Weights of a small GPT-style language model, trained from scratch on English Wikipedia.
Architecture: LayerNorm before each block, rotary positions, attention and MLP in parallel.
MLP neurons of a small language model. Each row is named by its layer, matrix (down: output weights) and neuron, and shows model dimensions 272-399. Each number is 128 + 24 x the weight over its row's rms, rounded and kept within 0 to 255.
After each neuron's rows, "raises" lists the tokens whose logits its output raises most directly, leaving later layers aside.

L3.down2649 [  0 185 106 118 153 112 140 128 136 111 124 111 114 156 116 122 158 129 103 100 131 151  91 130 125  99 143 165 168 155 123 108 144 131 123 140 141 142 117 126 116 116 108 134 157 108 145 114 124 114 153 129 146 136 102  97 125 123 116 111 103 103 113 113 102 150 114  95 112 118 103 149 106 113 120 132 100 139 153 134 142 132 110  92 149  98 135 125 140  83 102 142 138  90 152 111 118 142 133 107 152 130 135 164 107 140 115 133 149 117 126  88 118 119 130 123 175 108 131 132 115 123  87 121 136 121 102  94]
raises: " a", " an", " him", " its", " her"

L3.down3497 [ 96 160  99 110 111 164 126 131 169 118 147 167 132 156 183 108 155 132 170 114 105 135 119 134 110 116 147 104 178 190 106 104 147 151 108 114 125 116 133 130 125 131 137 174 103 113 134 160 146 164 105 180 154 172 146 165 155 119 121  90 143 134 138 121 109 104 116  98 106 172 143 150 132 120 146 116 126 117  96 143 130 142 116 153 112 134 104 156 102 108 161 150 104 125 108 115 147 134 132 144  96 153 158 157 103 109 145 101 143 107  92 119 150 136 154  96 177 144 124 156 156 138 143 118 151 104 107 136]
raises: " they", " he", " she", " it", " it's"

L3.down3015 [ 73 100 114 120 162 120 173 126 139 118 159 129  86 156 121 157 121 149  90  98 157 122 126 128 108 129 110 139 155 107 167 104 151 132 126 104 125 112 105 135 106 143 112 172 173 114 119  87 112 126 116 155 167 174 169 118 141  75 111 132 128 117 108  68 102 165 154 114 104 107 134 152 141 123 117 125 109 150 136 118 112  80 109 101 117 128 141  89 158 111 121  78  90 121 142 141 147 134 128 173 139 122 100 151 118 171 172 135 143 106 150 126 133 130 113 162 114 130 127 168  90 141 153 100 171 105 145 113]
raises: " them", " him", " its", " his", " their"

L3.down2660 [ 47 103 124 137 177 158 166 118 115 115 119 119 120 149 117 118 158 142 100 115 145 133 125 133 117 125 125  97 165 116 148  87 165 148 132  96 152 123 120 117 115 101 113 140 163 108 129  93  92 128 130 128 166 182 149 108 135  83 140 117 119 122 115  61 103 171 150 147 120 153 131 128 146 122  92 115 117 124 139 115 108 114 109 106 119 147 131 118 145 115 143 130 148 120 167 133  94 133 147 148 132 120  93 171 117 150 140 134 158 120 151 109 138 124 131 147 148  99 159 149 105 138 114  75 184 110 116 126]
raises: " them", " their", " his", " themselves", " our"

L3.down1138 [134 126 149 107  95 125 107 136 120 124 138  91 151 149 128 146 113 130 124  93 132 109 158 140 147 120 122 107 103 136 135 127 122 111  93 156 118 164 176 117 130 184 167  86 119  85  88 118 140 119 120  88 110 141 135 141 152 105 167 114  90 153  78 110 138 101  98 150  58 107 141 103 127  59 145 172 156 146 114 121 175 138 111 134 115 128 109 173 134 108 165 124  92 162 105 174 114 174 121 145  92 158 127 113 115 118 142 146 125 131 129 132 165 131 115  90 133  70 127 152 109 127 113 122 153 122 151 149]
raises: "abilities", "ations", "able", "ability", "oring"

L3.down1039 [  7 149  97 110 168 144 165 157 119 109 155 111 140 162 137 125 133 135 124 113 143 140 122 150 116 138 119 103 113 131 114  55 141 130 126 141 156 112 104 103 159 119  93 147 156 128  99 119 144 113 147 121 143 145 130 126 194 111 140 110 149 100 101  98 105 132 157 121 120 154 100 183 145 102 110 104 155 156 137 153 141 137 117 120 153 129 146 108 105 134 102 116 111  95 150 125  99 121 123 116 122 122 127 165 105 125 123 106 148 124 142 108 116 158 108 168 159 112 157 132  91 122 104 125 159 130 126 104]
raises: " all", " any", " them", " his", " most"

L3.down3557 [ 28 106 128 105 159 140 150 128 127 145 119 108 102 160 105 131 144 142 113 144 127 160  71  99 102 135 143 141  97 121 107  87 124 131 123 147 165  92 125 127 106 115 101 143 131 124 155 109 141  83 140 120 142 137 115 127 162 105 109 128 138  82  92  83 153 136 157 145 145  70 119 127 141  99 153 103 152 154 132 140 137 130 128 104 130 143 135 105 141 106 138 120 122  89 146 142 148 144 147 130 115 156 153 185 140 141 145 132 149 134 124 108 160 139  94 141 127 109 144 145 109 127 118  96 124 129 160 109]
raises: " the", " their", " them", " a", " its"

L3.down705 [124 104 125 101 131  98 148 166 138 144 121 175 152 120 133 139 155 164 133 138 110 110 160 101 111 168 136 129 122  81 112 124 106 166 134 117  78 121 120 100 119 123  89 156 136 137  84 133  92 106 140  97 138 103 175 147 127 163 147 150 134  94  99 132 121 103 116 133 133 118 137 139 149 136  98 101 132  95 133 126 122 133 143 116  90 143 129 144 103 149 102 132  89 122 154 126 179 131 122 114 126 150 121  85 119 136 147 142 156 141 143 121 110 142 113 130 116 100 114 111  95 148 129  96 147 109 112  88]
raises: " during", ".", ".\n", " before", " throughout"

L3.down1082 [ 66  90 131 117 141 108 135 133 155 130 135 179 105 139  84 165 119 149  92 142 115 103 134 126 131 120 131 103 154 184 168 135 142 153 128 142 116 122 163 121 121 109 140 124 129 138 102 161 122 166  85 139 128 125 139 123 117 108 165 139 121 166 131 136 145 105 106 133 123 148 147 145 127 104 182 113 152 116  86  95 124 147  98 133 127 121  91 112 117 156 129 121  87 116 113 116 151 178 150 160  96 126 143 115  94  83 146 173 180 140  85 120 136 163 132 127 128  91 166 127 119 169 100 116 165 114 109 122]
raises: " they", " he", " it's", " there", " she"

L3.down3861 [180 103 125 132 164  99 141 115 138 124 104  94 172 117 104 135 114 146 113 114 147 100 115 129 167 112 115 111 129 171 141 139 164 155 110 129 135  81  74 125 132 156 132 151 116 142 113 144  95  98 128 121 103 130 142 141 123 132 135 109 143 153 148 128 188 125 121 103 132 136 117 144 178 127 158  92 108 144 123  61 149 111  86 147 157 106 112 136 109 168 146  95 133 155 169 128 143 130 156 114  99 188 100 117 129 108 167 153 113 130 124 123 138 132  94 109 140 124 145 132 126 181 148 118 106 137 145 156]
raises: "ation", "ations", "ability", "able", "tered"